{"num_attention_heads": 4, "num_key_value_heads": 2, "head_dim": 64, "vocab_size": 3317, "norm_eps": 1e-05, "rope_theta": 10000.0, "init_std_qkv": 0.0358, "optimizer": "adamw", "learning_rate": 0.000973, "schedule": "wsd", "decay_fraction": 0.807, "doc_mask": false, "dataset": "wikipedia_en"}
MLP neurons of a small language model. Each row is named by its layer, matrix (down: output weights) and neuron, and shows model dimensions 112-207. Each number is 128 + 32 x the weight over its row's rms, rounded and kept within 0 to 255. Numbers have three digits each. A neuron's up and down rows have the sign that makes its largest values positive.
Before each neuron's rows, "fires before" lists the tokens most often just after its 100 highest values on Wikipedia text that the model never trained on. A number after a token or word is its count.

fires before: "\n" 59, " He" 13
L10.down144:155088129119126095136113054114127161160114082152124107169115114151082188177153053102128092143071109082197116139137140133110086135160153111061183174130155079184139120114065171088127102161146101110099164151063162169079184127153149133115096194136115096146127114101101114131127130115165103159

fires before: ")" 27, " |" 26, "\n" 5, ";" 5
L10.down271:119173110134099138115165066164161152107096124091131089196154073136181129123136143111147181121134111148170069186135145149123111118153138126091079156173125141141097130152111077109128089165139077187079068140078138077128121129056131104083141100082080126102136120109104149103192132135086104139

fires before: "\n" 32, " He" 7, " The" 7, " However," 4, " On" 4, " It" 4
L11.down107:100122139149157128117135219147161114092115083118142181102052243194102120116165135130126068204130000130132170106093132117104126089130125120118108136125098144134096130137109057097142108128145098167125128123147132093114173155144159085140153162091081123157143144109108118124128157179125164121

fires before: "g" 28, "ge" 18, "c" 4, "\n" 4
L9.down562:120161181091117094174153060144127106146092162151162172077106128148097150128094080116130131136205154121080134176092052152081117080141088100201101126163165121067128119121125168090166150098159152086163148087128114178118121161163179111116169076108119153163130142146123083153086152138181161131

fires before: "-" 51, "\n" 8
L9.down64:079105164142097110135148184137108157112121160159160146169050199149105058100162189175115131121109050147091130162155176131130093166123120170159152099150119142103096105146191069127154100100136169121116128135159119078129074101184086137146132101084133133107101171062077144109182155145147116136

fires before: " in" 30, " as" 19, " with" 7, " at" 7, " for" 5, " on" 4
L11.down157:108174088105072110139168101150140122125076089142061057107047180126083132126142141117145031096094040150089094126162132067117120093152110103136141155112173126150147060137119115163093012169122146132127135101078130077087205119159124127131130080108116078124127138129143145162130137155134135174

fires before: "\n" 18, " |" 17, " and" 9, " in" 5, " Ch" 4
L11.down466:152156097101093149206104150116131064133120116190129124081124104105180101078174095121113073137147123121122144150072128146115131120135060140187149103134136124118151127136092167137099118132139109166117121171146144086052139160136141148105149103151075127153170071082113164132090083140102079066

fires before: "==" 26, " and" 13, " ==" 8, "ution" 8, " team" 4, "ated" 4
L10.down19:134164118095080129183132099180100131128126147139068093142144080058176145110125147139149125123121158143153155119113102080161133153123149091133083121121166129113139122132140145198145105168179094115119087117123113084142105110113088118149140103129171095115112149098081130108129146099137102114

fires before: "\n" 27, " He" 11, " The" 10, " It" 8, " From" 4, " His" 4
L11.down4:163144144154154105134165139121131135142133144164125122152084125116136121150139087100120020156097089153145100116117137099146190127168124141142179100146119120136068114119157119156143133162094163133119096117132094144161053071155134149089124112137120160168166107146101103116130172150142072145

fires before: "\n" 30, " |" 18, ":" 5
L8.down660:143133156166179123109128137167139122117138098109210146158202139126171173125143111143097098111128231108125120137057168149124174124141119104141163161112170146103089181130190156169087046112099114120100083128179069089119159121124147128100125157150132144087201098147120125159167161195128135146

fires before: ")" 25, " (" 22, ":" 5
L9.down466:142113166145136143117148158086095121157138150118178133172153109143128100100140130131098116135139143214182160172198105082126085113135121163090126145125111120088086157147051160096160177111153133070144168130115146112183099115125108080144103117131161102101103106126132122115143123135121115144

fires before: "\n" 99
L10.down244:092181147116119130156099057171099132093127174134156118142171122118169204088141138175108179092154094186149138164086112135149136131092080125105133158139084109164168110116162085133063109101131055133131181120091130110154105107094163188101047094121128168159161146114118109161150170112181136116

fires before: " by" 22, " in" 16, "." 8, " to" 6, " on" 5, " for" 5
L11.down603:149158136096121104148098117086121112118068158115136159111155203186073164084146127115164043156079129153119133131161123076114093087122099136149160164085102109116115137134104111179118032177159112167076134136178124083113149192133159110147123079154182141158228139131126163160073126146107099161

fires before: "\n" 59, "D" 4, "M" 4
L2.down568:159121230163104143119152130135126134134122089194184142134185152099189136103130123108153195082115119151077171131070113091094124138087116077122183097146120141114157153089111113125110137107173116137119133165172143103116103139092149123116128156121105088120120124116125140122133155095117125125

fires before: " by" 33, " by:" 11, " in" 9, " for" 8, " |" 8, ":" 6
L11.down149:153162091107199146136141181167185200146125162118152091077167119055082152094122140077161057090126229124081150132123147095093120096099141141162113112150164074121130101124123138112161092112148122161156200147119111145097143133124116136129093195139082126142132090143134100131130124173152076164

fires before: "ies" 20, "y," 14, "y" 12, "y." 9, "ian" 6, "ia" 6
L7.down459:147048118125148128171109160117063121107145156212125092130196201112133167048127123093159129166150156104110129155104223114136195149144173128155163106155112125132161155066150100111120114118131090146071143135112099118114092143083110071144188180130117185089096174155079134112097128151123123134

fires before: "en" 43, "ens" 4, " A" 4
L11.down256:121085098118120083116070192088096163086137165153150117144116068079082157129132144147093138128156200057111099152146181085157144139093144126149136101107109088109131121149142120132123141097105125164108065089091142113149118135158073166152174139142173174076173115114078135096141084177157132146

fires before: "\n" 26, " He" 14, " The" 8, " She" 5, " In" 4
L11.down679:120174104130160054125157211107154116099112163173106118108018206178099154092152108131200115139126013153114157129121180111091141150143109126102106113150084102121144138091145090138141110172155157134117124116126111158139115190135142143186135127133163130080126122162113108081118135173126098180

fires before: "|" 65, "\n" 6, "ch" 5
L8.down8:119140129125148104130139207138126128036106117136135123144160184134113126087094109193146107154097095147082134184127145156128159143041125047132149177098150140115152157069142107181085075153168131104127126082168134091132158132066166114085171150141124142137112138121155103133111140116140187129

fires before: " |" 42, "–1" 5, ";" 5, ":" 5, "–" 4
L2.down84:192110083121075165146113195101121172143128180163117131184086107136156124139181101127111097140122144142150177111139166138139065121154178094120108176135147108150117091089078115202137084110139098145132189107103150158041193131101141181124128112098126121149166162165097101166189207172107147140

fires before: "\n" 46, "ution" 5, "ince" 4
L2.down264:100113170115061140172148129164089122074133087144112054153142094130171148100166121095130154079130183130156112142155077112143156111154118088144138115105163142072163130088098144201170206135082107161114126153165154138160098147089096151170076127173109152097130128128106137123165142102139167128

fires before: "h" 17, "a" 12, "ar" 10, "u" 7, "ara" 4
L8.down143:113185086175124126090140108162154143102129094178097096183138101118118145083123129156113195102167113177149132125074110128159165155097193137152088082138204114153165077125150142094118121137130122101108140190097153101106116124172150168132115134142130110074132100107130153166149153149158148116

fires before: ":" 29, " by:" 9, "N" 6, "T" 5, "F" 4, " by" 4
L10.down387:194136109070192102088167211117095080172102134106085169153127142141102130142148136158141118119143154192092141094116084090159090120138131137116127141150137081162151165189129103101152107078129105108133190093066091122144113085143088153086129152158147134128183078156095142097132109159161136110

fires before: "duction" 18, "fess" 11, "duc" 8, "v" 6, "ject" 5, "stru" 5
L2.down99:106117104089156126155046137134150161152147117143108162110127037059153120162117155196105195073106195168140157107107084128111125097148115109124090144114124178143163172144123121185170100229122162137115146163143143131163118098088112110124156118169096129109106078093103142099139197127166158130

fires before: " |" 57, "\n" 14
L7.down503:178108102154159139186164150176094142111115186158176155086140103097136129046107126082118048118106138112090133092176091146110165109138119145150145070109101167108112183110150119138196163116115180152122116084174133122111108077143081101099124138156073123185170177149157128112092084175118130087

fires before: "r" 14, "er" 12, "re" 10, "ral" 10, "ers" 9
L11.down78:120124082135147099093144138127130150092130125105122139120113069119099160108133119126103074071179101115160159149171095144088130157125147142186175096135193094160092125140126150146105121130105118100123115195129122155171147104120172076108114100066071197100117160108104196115148162054155109123

fires before: "and" 23, "ant" 10, "ander" 9, "ad" 4, "e" 4
L10.down350:171128119130096154150137159154129137078102152087126086120097162111111143163174150134134089082139178161144130171128131125160110143151126102105087143106139105189155098134105154124080172140176149163128193147100057133117142091125087096133173111161192090124070189154160120066110120092148145064

fires before: " the" 35, " his" 6, " a" 6, " this" 4, " there" 4
L8.down99:117106138102098194080118194175150077154155096150096121108112183188093140159166074120144107133131089114141130161174146193151129126143126164130102151133120082142119146120175147128140089128087149107146186109129162149121133099133114132123120154155104153109145123140106170080115172164064148131

fires before: "\n" 36, "id" 5, "if" 4, "y" 4, " to" 4
L5.down80:116092118116131131134056086157118140115106162117132150127136167131108138062093157146155214112138161107130185158101132095143130151091092099122105150159171100170168093104126122181127127073166159128133161055106145161088138095121164181076161057108115157104156063116096142122135147170160149153

fires before: "0" 14, "7" 12, "5" 8, "9" 7, "6" 5, "38" 4
L11.down404:119129159086128148124141198134116148102097104142116153099116162112084087142103099125094095131144120133137200135094117074098126131134123174104109138168105126089146135129132213076141180147112107156167126127159132148141159082130141130120161136152161127137156035189089104127104136142148153167

fires before: "y" 24, "ies" 14, "y," 8, "es." 5, "ial" 4, "e" 4
L9.down337:132105112125130134178138178141064149109109105104108129113117227065139162071186079099067093193109057161182133084103183149138111124141163107114103148194108141157108083100165133135184161127078128162137145135148156166102116118143115176098166119123104150094130080091096099136183108102067176159

fires before: "\n" 42, ")" 9, " and" 8, "er" 5, " (19" 4, " (born" 4
L11.down207:138137105111154102122154100090135176137097117136126108123163091081099094147163044126110089116104162157162145127201138085090181185092147102122127058131154069144166127170095175134122133140144096073028132162106172152136149112167131142145125146088100135172108143143159093082107123147162089177

fires before: "\n" 19, "n" 9, " The" 7, " It" 6, "out" 5, "outhern" 4
L11.down203:111119107095158164109133118133074106135111154076089112115099123110105153156106111099102141141118060073196161111115156145182167135127178127147128123106136118119146105176162085084128138129117069128152111133127159139135067113119139105113171147144142151136216144089130072065142101131099166100

fires before: "\n" 63, "eng" 4, "man" 4
L10.down28:095127139135117105089131068107134176103095124130102144156055082124138147149120127127145158105085128144065115087099152141070134132126159159137030129110097176142116109142171170127101092162166046118111195171109110182111136109073123158088127147141161145156133120124115108124153135145117135119

fires before: "9" 15, "0" 12, "7" 11, "6" 8, "5" 8
L9.down446:106129144104153109134078124129104146103159100133145027149132148160141134098085124101138076159175108157158099058103111155093149211143121110180175126119134093126091126134127105157123197092220190110153137184114076073146107114214093103184127173114122126170116107111148117137103144121140110086

fires before: "en" 29, "in" 22, "er" 6, "ens" 5, "e" 5, "ena" 4
L8.down220:158064103105202119141116088088066131134153145098151134137133067159132170132138136133091051134148210060137107115114099158195076134090116159143169117136122135179112116114076119143150090139111137131141148165110105132157135138125138124197149064109122152129090103084103150135108112097137121148

fires before: "-" 57, "\n" 12, "1" 5
L11.down524:152127164142168133115164132095132101129154137152091103141157203180100126124106164096104228147076115094124160204132085151115117095126105075118099135118114133085128112070195155072131093154076183090173149126080160139140076083154109091149121122152206166181150144077107129128136192113146111171

fires before: "y" 13, "ed" 10, "ies" 9, "y," 8, "e," 6, "ated" 6
L7.down110:173125194146185136102148177152085159138103130072174136124191177082094139175166045112147136141154068172091119105127113090163206155104154129118141105151118129214126171080170132144145179111120154171172174138072120135111205193093145138124142112098111151085109135090078131157174152097084125069

fires before: " 1" 21, " 0" 21, " 2" 8, " |" 7, " 3" 4, "0" 4
L9.down647:169127080095182084143118081131125113133120178165187135116147140120123104134170120133095117153049047107116099097171112101152143097087104160135130113181135178114157127175128107128111090154110095088109086154099148136129072109136160113127137075149105171138125144127086117173171113128134149117

fires before: "ic" 21, "ia" 20, "ian" 11, "i" 6, " of" 6
L9.down173:147119119159137122076180125093146072177142116129094175126100072131062110052172088165125146065118192173087087109123138096146121185153144080144066061141170102112090120143167161153103126115134182125129138103128086152144160134147129104089113144091192138058143167107145113142130161140168117159

fires before: "j" 17, " J" 13, "y" 8, "i" 7, "i," 4, " K" 4
L8.down290:142103150055161143189129051149088193128113112130153132137119154104202181095101110147136158169113170147096143138097112101124110153077150104109064082119103084122151134090182099116131129132175167118177142160064123166112163132124094192105145110153121202123067174125131133149099183117130172164

fires before: "a" 22, "2" 10, "k" 7, "1" 4, "h" 4, "ak" 4
L9.down140:156137121201201094125144095134087120154125095144104163144176061165147130136124147121147160108126139046174191119105103092154108142133112099104122147151122154147127176153168148131112091108091105103082163166135111087081150161156150147080132094116167162103098135119158130137083129095115158122

fires before: "ction" 19, "ct" 9, "ute" 8, "ctions" 7, "ition" 7, "ly" 6
L10.down663:130139159115091104082045111176084150154131167107139140108145161130180164101125185095149175162122142137132118125131086100171145103109107157182125160178108076111126132116151085118078149198059138164100139181197162194167193165115118140040094114116055163099112133161136116074096154131100134133

fires before: " a" 38, " an" 14, " born" 14, " the" 6
L9.down28:113112113112165129164150171119090160194161145127159096139076142161160061156149038077169145088153137095157168108163129144140112071147120172093139162119156086117185199166102121076136121062166096123128139186146173148144149105130138082119150104128177103149128130148156146090171141117155115161

fires before: "\n" 65, "-" 6
L9.down684:138109153062129153135079159132164124127095135114083120146078114116149098132108157145133171106161076159150083127083150106141080085154169155106120116139079138092113139124124130179152102104113134124123141146158146146104117148080089062131117159172068096141113137047088119153157109156084168067

fires before: "-" 63, "\n" 30
L11.down84:120173139105173161152117099089107127116136139178139185108127141151083148142121139128136126126096099107135129150102091165151192129116128205111118125165131179122183133114141138100124129148103148064124081124127137173120128139185150045119135108134144186090135142114133122095091132130150079091

fires before: " |" 68, "che" 4
L7.down280:138110145128119157128098106172201131106161140086150156136107125169144197187170092168102134126173117121182120148082106122100208147092103126133097076137181145127111131185126205172058137173192094155099098131101118113057116130141137115081102120094105157156093163091124157097174147122153138107

fires before: "ia" 38, "ia," 15, "ia." 9, "ian" 8, "land" 6
L11.down559:079156110148140122095139129101051099126138113143135078066255091123128125120105073107112156126171232126133084155115102059142121175199170149122112175145141116133149130157150110080112128082171118173121141105142105116104168169176097143072172142135117123129130177067114163108147124157112127111

fires before: "8" 17, "9" 10, "5" 9, "7" 9, "0" 8, "6" 6
L8.down175:158115098154133135167123202164143129120167144138113129079103082138149134119106084120122177119091139067070173136104112118134138125032150149127125114136120169170126106112155100124133051104119172089146083146112164133180139108114088142105215168168178076144148165181113155169109127116165166160

fires before: "\n" 45, "ist" 9
L11.down58:087084112128072172152106180104115123104116127130124112086085191066115146114110107128122096112161142144180111091133120123155163138088135120167161080117140124108152067126108162152045135142111098129091101103099064100108057144185135105103157112136119223099146086123089082060103115122108120103

fires before: " the" 41, " a" 5, " M" 4
L9.down121:063183086178127066088128062173108114139092135087117152152181201101108147122122112160135142141060170140067169160163077125116152134166149184182158068152139111065132110141128154161182127174141168155100086151145148100114114144082107146167166144129090100110128128168109101166138094106083116144

fires before: "io" 15, "duced" 12, "duction" 12, "duc" 8, "ct" 5, "ction" 5
L11.down394:118109109105112122109159116143134102104156089089157153145129073071110115161150157161144232103084170149145177132115162120181064066116159196103154173159144111143149186086081201150117121170148138122103083167134073120128167115031173090161102162124084104166119125132141140124105108154106181105

fires before: "|" 32, "===" 9, "The" 8, "-" 4, "W" 4
L8.down169:120149161093070135108197173167103131129138143133070082084020187099142105117134108134107191129162072095125106139140118139123058141107109091083169126119114140135112118146126137167146146147139119051143126130118112138064151072103172138121142169184125120161132094117040096127127152075136133136

fires before: "==" 25, " and" 15, "\n" 11, " ==" 8, " in" 8, " to" 5
L5.down15:075140074135123181088164076109173151133086180129106094109075033133131149135132136070106190143098159154144150140119157095121143097152075143102133082036115111113152103190098092157147128140154135166091143128140128088128113133090122123189150154132079085119156117097107113105104135100174139086

fires before: "|" 35, "\n" 26, "|---|---|---|---|---|---|" 6, "-" 6
L10.down56:108137140077173119092134142157200112120135141100067051188113190090140164117142135128160105103137000159185138185108121121148121148088119147117107089117161097148179144109095172115148141124138161156136103148106107135091143106150136064147166138088153092057159132162025127084183108139106175145

fires before: "\n" 52, "G" 5, " the" 4
L8.down28:164150143106151133124101147151127169093145156163146075099094093125106083111093160173111041151151152101118157120072156104092188083084112091135124088133134140110153140110169128167175126137130088143088123179134148146140110098151079172093124080150097108094161098111161101165125096095135138071

fires before: "\n" 29, "-" 6, " also" 5, " have" 5, " be" 5
L7.down276:166136152105165129140089135187181145087095107123134116146055181122101125091124150083120178049131046142116211167126166104116065061147072119149087131145140112134110188125143088174138162200090202143119139127135163134152115172158136098128169107104136125119133096118142120145139130140158197180

fires before: "\n" 20, " –" 10, "–19" 10, " |" 10, ")." 6, ")," 6
L8.down676:106154155105117142141079091123085119080112111083083126153105176182112088103169133131107139052071049144142166146098163115133108094095103112117112176138114191129139159158134110205174122113170107109135115136097094177113096135123127131130103074121168184117136100124112117124141110108176127134

fires before: "\n" 33, " He" 14, " The" 12, " It" 6, " His" 5
L10.down357:070081106138118141114101196124157116110165131165113122139050196175147124136131125177131075203101000119131116108043161112126168147059140116127110169151120157162105101140164059121095088171133119125101092103127111104136141145174159131128116119123141128139130122121110117137140159107128129101

fires before: "-" 33, "\n" 26, "." 7
L8.down370:153126186089125122146220127164092064146137161177117155119151146131142113154125139162117152160104124156134097133126100110052182106128104133150157114157098072165093094116098126117102076201161125137133147150188129118082129136098103169134121176108113133135164148112107129110127167101146089169

fires before: "er" 14, "ation" 11, "ers" 9, "ing" 8, "es" 8, "er:" 7
L10.down415:124126090133125080139120112133114147128161141124147126117171120122166149138141127148122125132078153130062157023143101138067131211147125095126136147163112139159143089042122141131159082194161071188029133134134115103139180152177124154088145082155135155135159144121156129129139132091126155058

fires before: "-" 81, "\n" 18
L11.down561:208134140156123165140165082139166143150134161107117137142137080137089133108183111169157160135088120188139112146140093105134106070152139122097133134091184150133215111120120132111115167085119133100155109080115085117117058149165117170143118163095121129102162115093151124149148110169074127114

fires before: " W" 14, "ak" 9, " L" 8, " D" 8, "it" 7, " 2" 5
L10.down360:174084137137195132183116062122105137088071135169081130110138111119142140145167137135157148183140206159147106130112214119176119146124170141125147147130100119142133107138169165115149123172139122145192118116157167123123119142139141162162105145142105102159114170145139092103138162112099104116

fires before: " |" 88, ";" 12
L9.down611:146123175139123145189075123156120074119119106119126160142058105103121132167107128144141111124109164110159148117116100106173130123094165104161157138066146156158129132074102107173089136091132112117146135120114151124104105171169152162100135148081111140159117110174091118187135169137117100149

fires before: "\n" 98
L10.down526:096094138113041154172126146097108133143138136131126161158123255096148145128108103073104185139170012166159104141178098120130102193114034170170081125156146086088124101191160126115139094122186079086164116086150094156120114138177125193146096105057173183136112144136118115127175128146098131099

fires before: "\n" 32, " The" 15, " It" 11
L11.down698:044115174133135102184127170140149124116109140124122115085087230169142137127130108128104052122084000164108149150218132148175106089151147126151114120103113116153087108146110038124119110121127093150102094079098095122173095108125176085127126162123127175121143148123094091127128118165109125104

fires before: " that" 32, " to" 12, "ce" 7, " on" 5, " the" 5
L11.down41:144182117119132096097123061111121101130120110082159137133115096097149092146139075160137110141160161104137119145106115071162138089119098097089171132096131110096162075155204129144158106120117130184129114119220153099199046142166181138155085058115119104058114129181138148118105110156102081130

fires before: "i" 14, "ian" 10, "ing" 7, "in" 7, "u" 7, "ia" 6
L10.down251:121067076108104143132141119088138134129080183190175069139129145157170100158123127114113177139101129179118077144143081162103166186140072091178161062177167140188056183128148107097126092119156103135114139159141132146123112120132104134115114130137109116174117056152160124127159174140131148081

fires before: "\n" 89
L11.down81:140123137153110085084152088129084100159142109146112190157156135094145175110169111127083136130176084149172155125125073113140165136162134103155121151073113148158194180136131118171126142150161054130126165139150088144180081150119154088174119111175112152133102126134134105096142136182070106175

fires before: " |" 32, "s" 6, ".0" 6, "\n" 5, "me" 5, "aper" 4
L8.down556:134150104134136093124118088106104078176181118014187175116213089086157105155135132142137129125088100130103109113162124117146099122086126137113156119108109099183136097132175086100150173080087142121127086117135156174201159138112092137112101128090117123183189138130135086131118165122102138155

fires before: "ian" 17, "ia" 17, "i" 9, "ish" 7, "y" 5, "ior" 4
L2.down469:109121126156161149148145174160088100161095113200110137138146110134147124133169105096142136141122118119135124182150112115102146137163115135197081143117128130157081169135127133099100169079069124111109147128108097076135137153114139138091163128111144162094141090195133149115108124176160116123

fires before: " of" 20, " to" 16, " in" 10, " and" 6, "." 4, "\n" 4
L5.down405:060159141102095143157143114156082139163127191154135129151094149178070099129145102119086148078085107085147087108153092126083149087176139122153093059109171150194141159151155137145130128131171143172152110096111152146167111102175172134107143124155155167110124066101140093144129143090153185140

fires before: "cted" 19, "ution" 15, "ute" 12, "ct" 4, "ut" 4
L7.down394:107139168164133114113179131139085102150075148113154102143192047137110160162099137107101111117125195081131093119135073137086151127128116168082135085110184094152137111103106113080109163128136139093073086134166118139150132139182120109074098067120119179115169121060148106147160120067130126119

fires before: " |" 31, "ly" 7, " mi" 6, " and" 6, ":" 5, "==" 5
L5.down277:112120134157132170118102170149112113153157088083165170166160100131101143159138223084152127148111096120141121159185117149145138167125103189130114204118121127159097143163162114105078148075135163117106150119109155137184156104180130114098135100131104125136078131091181104164140116094122129140

fires before: "\n" 52, " football" 7
L10.down303:121110124106102104135145146062138081123171123113115167142129102158152165096163159146168120125079152094153067140127126099154085116111118098199115125096108154122122107079098163109047104114171107080128069173168121103137140103132099166140102099229170091152106172158060057171123120106147141141

fires before: "\n" 35, "en" 8, "atic" 6, " medal" 5, "an" 5
L2.down205:109183161135112121142118138109171172069103189134118102135041138127164100125142134103164142102133102171113090186065154187124118132122164165109143118113081130104090167135208093103103172142105161098056170170054127119152100103142110168147149156103173099123153137144188144116140122147122115142

fires before: "\n" 24, "The" 13, "-" 7, "In" 5, "A" 4, "M" 4
L5.down661:148130104035097152143211232144148072182182058140103150148204156108123102158126120164117099122065139117085163100097097082123160120203123112183128137118144130134118103110132159143156156172151140129117133133110115076108105088109112078178132148140087136130133112114116143113172099130161135094

fires before: "\n" 91, "-" 8
L2.down524:153136129072138068152135155130173128137138133119253151151120151111095056147138155164141201138131055143077195101147099079115140165100100105109112143144152155189091075097130134144110200156093142135155115167116150184206172114110096115087093136129087101146140109128146167136151170112158141141

fires before: " |" 23, "==" 10, " ==" 10, "ion" 7, "\n" 5
L7.down440:110215090172130118166116182074130175116104137117108142165076231171115101117156144104095153131159070054141148108154157124153141172120172109139124118074133143121106160122139114138112118110082109115087183094138113200075152114069115168139114091097108129126108106163157115080184100160126145157

fires before: "ers" 11, "ence" 11, "er" 10, "ent" 9, "en" 8, "ation" 8
L7.down413:133092142097137154100118147121117115091097129134161116113218181093167153161146127103142146083137139139107154137184156117160150164127099108191105149203084162128174125123129123084111114119108107105077162074148143130190156166111130088124122072112086178116152104164135162140164040072133088072

fires before: "y" 26, "ies" 8, "y," 6, "i" 6, "y." 4, "as" 4
L9.down692:216149121136108203163136120129087124095153183108151084154172096090114138141157130061108142203128213168116098142139093071167116212087152185130132160195140129167157149124139135140182117096184142190127102149099144144179198183162099122128199129099132091096129114132074094150115166140142159066

fires before: " that" 43, " to" 8
L9.down285:117120138110084188095097116157080167115119168153109099113096133181159146117138153106101118126112154097097142120159136131167142086116170142122150112133135114170126102134179030126107098114178105179150120180127094075133083179179140185123112145130141139120125128150181137131045123129090147192

fires before: "\n" 57, " /" 12, "ish" 4
L9.down197:100103133113163154105156108137144157124161151108107158130156125140099152154158130154175163149139110134135168087143132123075129068119087124134120137068128149143177153102157124109081149123150160106071138114071148142155109138139129104120142180176148203148121144116152052110152128079074096125

fires before: "000" 14, "8" 9, "9" 8, "5" 8, "7" 7, "6" 6
L10.down165:153127149127122092144105190064104153150101152078100112181135154091114140140112111114139129174131067204139245128112116125166112123115139137112132126115141184163095071149134150113093149163113142059124129146110144168130133137115110153086116134177158133201172121118172134084140109086142140142

fires before: "\n" 97
L8.down78:132138094117129139187119112134145144110086151125161110107064140098153167170160143116119132096145123122095097153098100108131189077120160142146127128142158095116189184171148087110072114110182147143141175140131118095147088130175142104137143172169185152109108130161137138157165140213136081117

fires before: " |" 31, ";" 7, ":" 5, "S" 4, " votes" 4
L5.down243:138076158116075111187121167134137123188133139134123119149126131099080084133085206109124064152133058115205109149144067135089087102091158069192166130155134139098129097109147099110107098072133130072131093066137120106095130107187142152099156043076142131108115105088095100141133206130140137124

fires before: "\n" 29, " The" 15, "\"" 4, " This" 4, " M" 4
L11.down464:160043110125099106133091169136147082152139157076134140123077166139126070148156124105090091144141031129173149121148129150123098167168151137130130113130086152150086154112149072179098061152146095133141149169123091129134120146129105118136136143135128091154153173051110078112103096168152121160

fires before: " |" 21, "al" 9, "ar" 7, "a" 7, "h" 6, "ab" 5
L8.down421:138129120123142111145170128178186188123074164120119135117108120122125120098163146161170117135141103209177085134105084164161096170146149117130094151152122093125094138168099101155089112164103108081124160132089146122133141147147127142062163133154098140086129124192123082130179096172187148112

fires before: "ic" 15, "io" 12, "ge" 7, "ents" 7, "y" 6, "ies" 5
L2.down212:129095131115127145100077131149059159165194116100080074130158092107152114101069103109145231152112114147114084146168150134120082184107139100116103129136122179166180111135145128084102141158176114074120121166056158111113157099054185090116160124101073131137171137109154159083085076111108127118

fires before: "\n" 41, "==" 13, "In" 6, "D" 4
L10.down423:164149091109130161168129169157148098111191095117169113146082090127124144087152114112126239103098062179141191065090139126167186131132164117158139137131099100157191156123079151176112102150137193152107179168161116084139090150153144142102087202085108151138149127159053113116103127107119120155

fires before: "\n" 21, "z" 9, "ach" 7, "ro" 6, "b" 4, "cted" 4
L2.down44:120111102090128188127142139073118138117114130130129100134062130125146075118110132123064132084071114159145082147178123153152118164167083163145078115163112185165156124102150127106129112122151144115146163182132179095173144095100125074134114138108124115066181126090132170168153131123122164120

fires before: "\n" 39, "s" 6, "pl" 5, "p" 4, "s)" 4
L11.down363:097090110110129133107093097136142144163177124072228110122118120137121127108070105159162181176130079142124128065119135177163087161139181082120113126091096128139154167137141159114147074096124152138136092166121106123088054171122093134102114151126104157083161142038187188097068130186094075156

fires before: "\n" 39, "ently" 9, "y" 5
L2.down590:194142068113103132134147126131169098094102114073171136110119070097138123109110129149162062111119146065092165195174099200131159116090066160117079095120075163134171150128139131112166140115148144114082159166103137103112080180133121117079121101109138127118149089152129114113161090115111120128

fires before: " A" 11, " L" 10, " −" 8, " H" 7, " D" 7, " W" 7
L10.down351:184150108163131113142091055091114184134092116154114113144149135131111100132126114111140182136137149097132187129099155158172094148055108104098137110107104132116134122133135140111136166134167179128103147084117159127111175193093139159201108128123164179109114105135168119129029135107126116130

fires before: " |" 28, ";" 18, "\n" 6, "-19" 6, "_" 5, "," 5
L9.down687:129190112138131096149114136157133112151137140126103163141109102145091170103153114143137078130116234101140155112121123114153158127117183166114124079146139144134127141102113131109129104113116148112126145117150114121133157143116168134146117109134175112122121094109115104145125148139144115171

fires before: "\n" 65, "ts" 6, "|" 4
L10.down107:132111117134154137159141088090070163166135150145092106125084114161172175154138096188164169147161154139147077132162069135117144107162174161139139149126135084202186124178160144134137151122222120123096171120130120095103141155149096123042117181086080143141181127121106117129125179079116110142

fires before: "i" 43, "ian" 8, "ia" 7, "in" 5, "ier" 4
L11.down563:150078084122113147129175177145049158095090159125102123139176113153102179126133139129117115088118176110140105219106162151220108156130144169164123127099153118204073168136148132132138104122123132107127161114111158144111103121154120118122101141148141159095102138135110108094095136162149122108